config = dict(
    n_kv_head=8,
    head_dim=32,
    vocab_size=6521,
    norm_eps=1e-06,
    positions='learned',
    bias='all',
    init_std_o=0.007,
    init_std_down=0.0035,
    lr=0.000737,
    beta1=0.9,
    decay_fraction=0.648,
    decay_shape='linear',
    final_lr_fraction=0.0,
    seq_len=512,
    train_tokens=1027000000,
)
MLP neurons of a small language model. Each row is named by its layer, matrix (up: input weights; down: output weights) and neuron, and shows model dimensions 80-207. Each number is 128 + 24 x the weight over its row's rms, rounded and kept within 0 to 255. Numbers have three digits each.
After each neuron's rows, "fires after" lists the tokens most often just before its 100 highest values on Wikipedia text that the model never trained on. A number after a token or word is its count.

L6.up534:123115140109140102110165148139165100112099157147109128138144156135120118124140101106113101099099137106131094127115112120105122106123119113117158148124135129158141145124121148117163097122135124105093078165159121142089150118138122132129120162130105143135121099149161129116090119104109143094149145130124059098141097130139136140123074106149101177086122138129135112103145126139119090142156
L6.down534:124158134173134105112082145116122183123174128139151099143135129163166089168154137174138112104104141114081118126167136149097102139066121122130108145104110117148118125164100127128162129139144115127104139115131141101114143113125101138127128155103140159118128156117149142144118138158107135161125168140064123116136097180159115122100086153099113112182142122109153106168158147085104142135130
fires after: "2" 60, "1" 27, "\n" 6

L6.up455:176114156088078149120171136116121161148142135110125122169143145173135150101135109089139102141109104093135100093155109136122118106120105127130110138113147162133108155108121128107173116140133139167151131132123180147133172127143161145147116139118135150113148091131074142152118122155146119166120151105114096124143141130109104136136104104117116159111141116154123146146162094157117120140135
L6.down455:129089137124147134126136098086108129125099150133131111120123165128152141109098164131219134091125111151141188128156103087092146136159132146136140143141157145123113095132137147099122102147141129144110112132140091161129135088135130131152091142096120125107128122098175116160188155171129108123138129112118094125121129150135104148159144132097071159095149131106151074118129133153103140093125
fires after: "\n\n" 49, " He was" 4

L11.up955:180111135143121097118126165080130091155109152127120135135084160147115153155151127126106117134137133157151129101151104087109170150101121152138151113155158153167114171144126136121106137103153119079096135119159137158081086161133140107147124116123089141141101076157097111109119179136164144122109186099174132148144122172136064105113124128149161142117131159115144136120140136176120063117124
L11.down955:183136087129077140145142136110131126141112103108171113121097090147137158121124151102132167139141149133134175155125141137130116161154093126159119109165111119123129133134100174112113152127151123135160145108156130146094119095121130102156067123137117107083131082142150100147119153162146146120140148147127130169157101127129111100140164145097129154080126138124129097122156057107110113124154
fires after: "\n\n" 33, "\n" 11, "." 7, " |" 7

L11.up707:163132131128126139110133133166134148156130138171113143139184173125136124075128117125109113134109090078141100096129117104129143152096139093152155177124134107128141091133122123120123172088100125125140164141154138075174139133135108091120095113122086106140110116127125089172145101088052143121132146123162124107139103118136148155114099147178126130105138118127155123141133129115108127135119
L11.down707:125149128143190130136120132100159156132151153158152144146083108139143125113154123147134128154094121094121116124138132106137168181116140142146115117083163144152129163140119147095168076151093124123145102110134130080067103124117116133123122147147120154108138110156136097098118108116112107100136132087107152077132136126128094138137134151102116136171112122142137157083071115105113154091122
fires after: "3" 21, "4" 9, "1" 7, "6" 7, "-in" 6, "2" 6

L6.up487:077107164113129157138175107140172128126143147150116126124123125137112134103133098114154121146106134129118163126140118114137146103124087143106156167146085138166113126129149180117132123099162122139120095139137140147110131122128126127139154111115126109118098121143156079119105172154141144082075140142139095190137160137129140155133056126147154154095132122144130153134141114114126099112125
L6.down487:124147159133135150098123132116114141131137142103108074133163143176126141132182141158145124137138197123076114122134111162125093154115159119112134124109098133143131150155111131131093129098109139112090129124131168114123162136134142146098132108125084143174080131147171134105117118120122116145113121155140129124142122117154142150074085154163137109175158129126164136128106127121136151114086
fires after: "\n" 96, "\n\n" 4

L8.up272:147139089133133146148173125128114130103112116132135133152089101149135149098139099071115127124128126148088124156140085110145136139098104113131120138146112126099151155138134196140129099124127095104146103113085144146132148142151125146134150132115098123184064107192150167149114126137101163135115146087108112138146085142129107152118168116117173111125168122115175122162115086156093126097121
L8.down272:142125119145127133119131087152138145126119133139131048139126113160127139136139102095132143137122139142121136148163133117134124134124123127119110140139136118131122133129149154255129113138137122124127123110119131122157146138156107105177162123122104129156082154150165114126118148129102159102121174087148107142166092122130132163128112085149132102116136132122144125164129126126100155118109
fires after: "\n\n" 38, "\n" 20, "2" 7, "1" 4

L11.up88:121094142128138117136117105094147111151137131147106130134148120119146121130146120090147131101126094176125089116089096123095120092082100120114172165128143105116128134135140147132124126139140116112105137147157118187110123185167130130170112123149170134139125131152124132114169152141161161146145110111119137099101146121102144121098131102152086129134150123162150165131172094143150127113106
L11.down88:157142104102081134118136113177102115082155122128131180169154138148071158135128090127106142134105116093173113099110143130135157157133112174138120127127143107147091130141142113073127111125138154137141124140112154101155132072115113116157102125117089074108138140115159094124102134121127135165126091124120131134117150119093137117085148121168110112106132129106080130130078143113123162139153
fires after: "| " 23, "- " 21, "\n" 19, " | " 8, "3" 4

L6.up866:077115151094073182132137169126147079107107143147132123096121095137100098106130186099140128101140091111103185112132125126099135087154107167131140153100105137108122151127098150125111104108188107100127122146189143142117077114113125141127115149136122129132112076141139090151147109135133139092134173144095075116145153112114088161169098124131102140107144124131120121147139139135131147112176
L6.down866:127101134129148157133128120130110135145151169090129088118163130123146166120126075153165141086139162162148113114167144158124116140142116122175154178111120086153068122104159111144126139129098132123090147142141130145121152101172153092126120064149130125161144111139147136098090070142151117133121120150104098114122143115127146100085114111122161135118122181195139144169098186174109165101083
fires after: "\n" 85, "\n\n" 9

L6.up625:128099081119058156138089136119150124125136073157103122152123124143095123110124133092155105136146123102089119128123132117130137119132090141110129119084127147110104092140127126121131108165120156110133099140127133172115113150135121112147132140160119141122135114135105148129117116102117116132131119134149140106124135143126133119100114157131171129130140149137111133124119136182143087098095
L6.down625:132125135127086082123076112094088123088095126156140131120140107131142117121093147130113148128113094108087117135115154095127098157153087145145139143145096127149121135126103112129170155169121117111124157121175140174159094153143148145133145114094092137104151100131111116089153132138108150084131119117112122083130123116126134142175115192124141153156091061144145107149161125128098161156123
fires after: " | -" 26, " |  | " 17, " | — | —" 8, "4" 6, "0" 5, "7" 5

L6.up898:070125170123098128103170110137143102116096159127104134138164101136119139054157183153183131167153143125129165126097109131121124137167098132116104146113137174136114156109089154122095104091139146091127119141151118145115123155142129098142121115098167111198143086130146098140116130127123131115125154140133120111142092137149107125135115151106105166091141179124142130121159136145121132114115
L6.down898:182102117121149100180127122133100105131122109132114109118119126138095153105121118119105139114138114101113147141129136135108130120123146132138127149092097164142079132130110174165146111172063115137106136137110135167098097121107162152126072085128101126128110169135150136132122106099127125112151117118140101102128163144145154122148106143114127133169120123101133115132161088170111109161077
fires after: "==" 28, " ==" 11, "\n\n" 9, "== History ==" 6, "==History==" 4

L8.up675:139143118113106095092093123147167136115126126165121132103111155121119117161120157107171121136108120069101111143145123110143102134134084141108127125081120129131107146132123145120127140160105097116120086136132167114166116122123163112093090120113140124159121128141130144123086165140190130135172137097161133129160158129124135144123124113156118111094095154112117099132120086139110150142118
L8.down675:144176142159128116070130123122132091156121113171116167129147180136123112155117148111156146093139140107073151128123163091172131095118107129156124122120104111150101130113163126106163094154131105098126154138146107104089114148127153113090125132079129165163192134132117128102089144116127169133144109110093109120101103111188047174115161150147135129141126110080134107130109121123110110142151
fires after: " | " 38, "2" 7, "4" 6, "7" 6, "3" 5, "5" 4

L6.up575:078074105100146150100109142151093125189116086167135123139126110156136114124143147109167159123111081119151163119103121119132140130177121117100105120152115124156147097099126164114132125097170136152137134123139106172133129136158151149141124122140121117174119164124107148135145130111166133095137137148135116142122099122139097146142109163179132146127110129124140169133166132103098126104155
L6.down575:144146126121099174144103155115119119129152108136153112168094091089110134104102134153154117128103126129130140136095112134107157112161155136150143126184144105163109145167119147106168111129135104134083123107138133064123142134115128122167148129149119127157163168148066171143144133097135120109170124078096136117117112118131147113069146119132145114118137156095102115146092134102129100124136
fires after: " | " 29, "." 11, ") | " 10, " |  | " 9, " | S" 4, "3" 4

L7.up348:143142106108100132158125143103150108084105123141135139114141094135156146141149149091117092164133129112146148125130087109132128136130062109111129127132143117143136101124108138122105141098120089050135079160119127124103092117129146142143144138182097114157143129146133123102103146136156138115122156163162099139130101105113070162121109134132117210096139155103117137128131119135112136099149
L7.down348:130133105128120117122101131102121162090155146111127145116130137069122170136190134101142166122136147162119118131112111062102146151132132131130119128129168101107160120114117145132126117103131106087127132105148146160115106114124122116137175149104104078118127137157105086134118111136161139152112155139125081117159184108144084150145078114131106102123162154142126133152122113176111160104105
fires after: "\n" 25, "ack" 6, " =" 6, "==" 6, " |" 5, " is a" 5

L11.up181:130066108083089115113171154098176082125108088119141139129105096144168123152157119087147112116152093072065162132108116170134148124144120138180115124135130166137087115125107167126145104116119147109140105135125127119107078127103137116147131108122131101104091077172118122089163129120142146161137141121110142139107109133117125155146140157096146140116144130119155089180161108160149126098120
L11.down181:106146139130130131107158141091141138171097123127138126112095139111133163136142130108142094105118142094112176165098139151123138119155128079143144148127105179149075084135146152175089129143137113094127198115088089128141092146152107131153129063109145166123180117136098111112119117162151142121168129162117147180091089159164119167092135124115136077073106163114116111079130114142123110110118
fires after: "\n\n" 20, "\n" 11, "===" 8, " | W" 7, "==" 5, "." 4

L12.up286:150105120130101151149121140125131155129119113143098136113126101192116106134164119100140148109111125165101147077112156141136143116164113125130158158085135143130102127147098135135100100090140148094128094157110137145066134176124140094128126109143111159149131104104120153128165127096131152085147134151160127103125116135095141124106149069163150154146113127141098143158131093124132130123147
L12.down286:145100145160103113131146097122164123117143154130173156128133103123111152135105147151095177104079103136123122105136155137133111140130097137120125163103114120125101119128144162140155127163146128103098119078127114142137124133124161108124140119146114114087169119130158096116140141191164136141124140115078132121136069143168092149113154165145106083147125147138099096098131081161147096153157
fires after: "\n\n" 32, "\n" 12, "ts" 4, " \"" 4

L6.up613:152123147121129124108133140109162120142112106120103129108135083098138187126099115094149128159080104132141126138125128148173140123118099118106149117091097166132106157089138171130110077131137130105126124105137160113142116154190161135140120120134136132169146153143117138131049161132156153091178145122174120177116095152167083128083112120148128165127168163104149161113153098170115119140122
L6.down613:121160124150166153111114108111119131118139128089150111115128105121097127127110110163123120117148141100116136128111080180179133092104095113103171096112138130128140137114162129136146154132149132094104116118163121108145188148097137120184141100162119134146130142121183090135130130110126124099145154119135117145156118143148141193100109120149141116100192125105127140115106111138106179130119
fires after: "\n" 58

L6.up614:132107085101131162142122121077148120107153116154148134126172154124149117099152113080129152171127075090119151113138159113105136102163134136100070136085128159104112133117151135122108133119115131103120051136161132112126129141132114091153138133126115140153129158136137087136146128155157127118091179121129088118158162093145141150105141137138153141070084121152113135136145121154161130084116
L6.down614:103134175153130139141102120083140136118134139121104124135136086148143112150107182129090150111131123108111164131155132152152174103124076148136116132098144111131078105165119107107122139095128136120113124130149165162116108122130166172131138111140073142129108138144125059130138072145137126134111129120122100127160134108140100136106147112176135176138127138132146107101107105122122137105149
fires after: " | " 54, "0" 15, "; " 12, " |  | " 11, "1" 4

L2.up752:159105127120102161141144096098117158106145118142130147159129087163151158158109150086144100114134127116119136140171109139130095126131112138158099157140083128116119103076094113118117121100126133122145110148092108145119126132130160125143099130129095115123105121157108145129104135148135124140163143160140120142108086163154085131148108138122130135128150162138130141135108062132133144105094
L2.down752:170112137148134115114164162130116160170133126106137127109166126107100132099135154118099128097196054147127113130133125107118139205120105184138147123148137159091146154152150107178105112137133152136122120111129109111163132117098118136133078096111106131110133105143116112119117139138123117182112133120146157203111139143150153118128104149148152113133104133184118092125126142127159128137097
fires after: "." 33, "\n\n" 12, "|" 8, ";" 4, "\n" 4

L8.up816:134119153035119148128125118134088110137096149154105144141128093118112123137119125151126101149087093120118134120118097107112109120152121119116144103129115130093112172119090145099157144160152179101122157122136136128125122117105117110176154185155130106107185086112138137090108114144143147137112183141118079132131137107104112117139122077104152158099110115177112114157140127140137131120096
L8.down816:131109158138165130090111102096132150112132112078120082159132185149097134098168122039109127106157119168074141141131160119179093131148129138135121129124119119144133098127146124159107116128078122114155123145152126122140117119146123098131161167117121079123120089130128117166125134123137113130103134108131079104082151146126133117157167136166158138127097161096124103141102126141105138146131
fires after: "\n\n" 16, "In" 12, "\n" 10, "." 9, " In" 5, " in" 4

L6.up864:078097149161110193147115123163157120087070113121126138135149082139148141102123142130147145133109102115142153136115124141133144134150111100127102093096154152127125128137123123128137120164155112102133117126124121137100120157195124104145080159119104111148135126189132153121123162110235150111115141088136143125128107078151076149112147136133118143098119119149132118098126143106100157091114
L6.down864:091102156124123109144107140153127138106119147099175145129106140106095129112089161115146139096111156150140127117156146137200145100119121157096146115118136134118111124135122149107068141159139128068137135128135134149119131137152158119121111126110066111134093156143147114137169121130107127125175139115130106145160155087135124114139106127130120090150099125106111099092132131134112123109118
fires after: "==" 13, " =" 11, "\n" 10, " ==" 7, "iography==" 5, "==History==" 5

L6.up8:125133120132093138102160131122168121097155077132081175152107144134113151097139151124138121173114128122087174140123113125148165107131102117137147098127139144138114156148114137117105113078160160107122160112113150145112160164118161086126157115139138127142127110137093146094105088119119158127113125118158165149122106132132115148154136103171146110135119166096139169147120089180111140111158
L6.down8:147121164122144142176156131119147133137113092120084138108106128162133119101073138168145096160148091130129083136096119141139145143098131120161140117103136136142124088101166116148144148115150129120089174121104106102164127136119086132164107130100128144136129163122146112124083151130119154134149211120128132130110152137119168131160119169050160169104117093137149147147120138121098131122144
fires after: "\n\n" 67, "\n" 14, "===" 8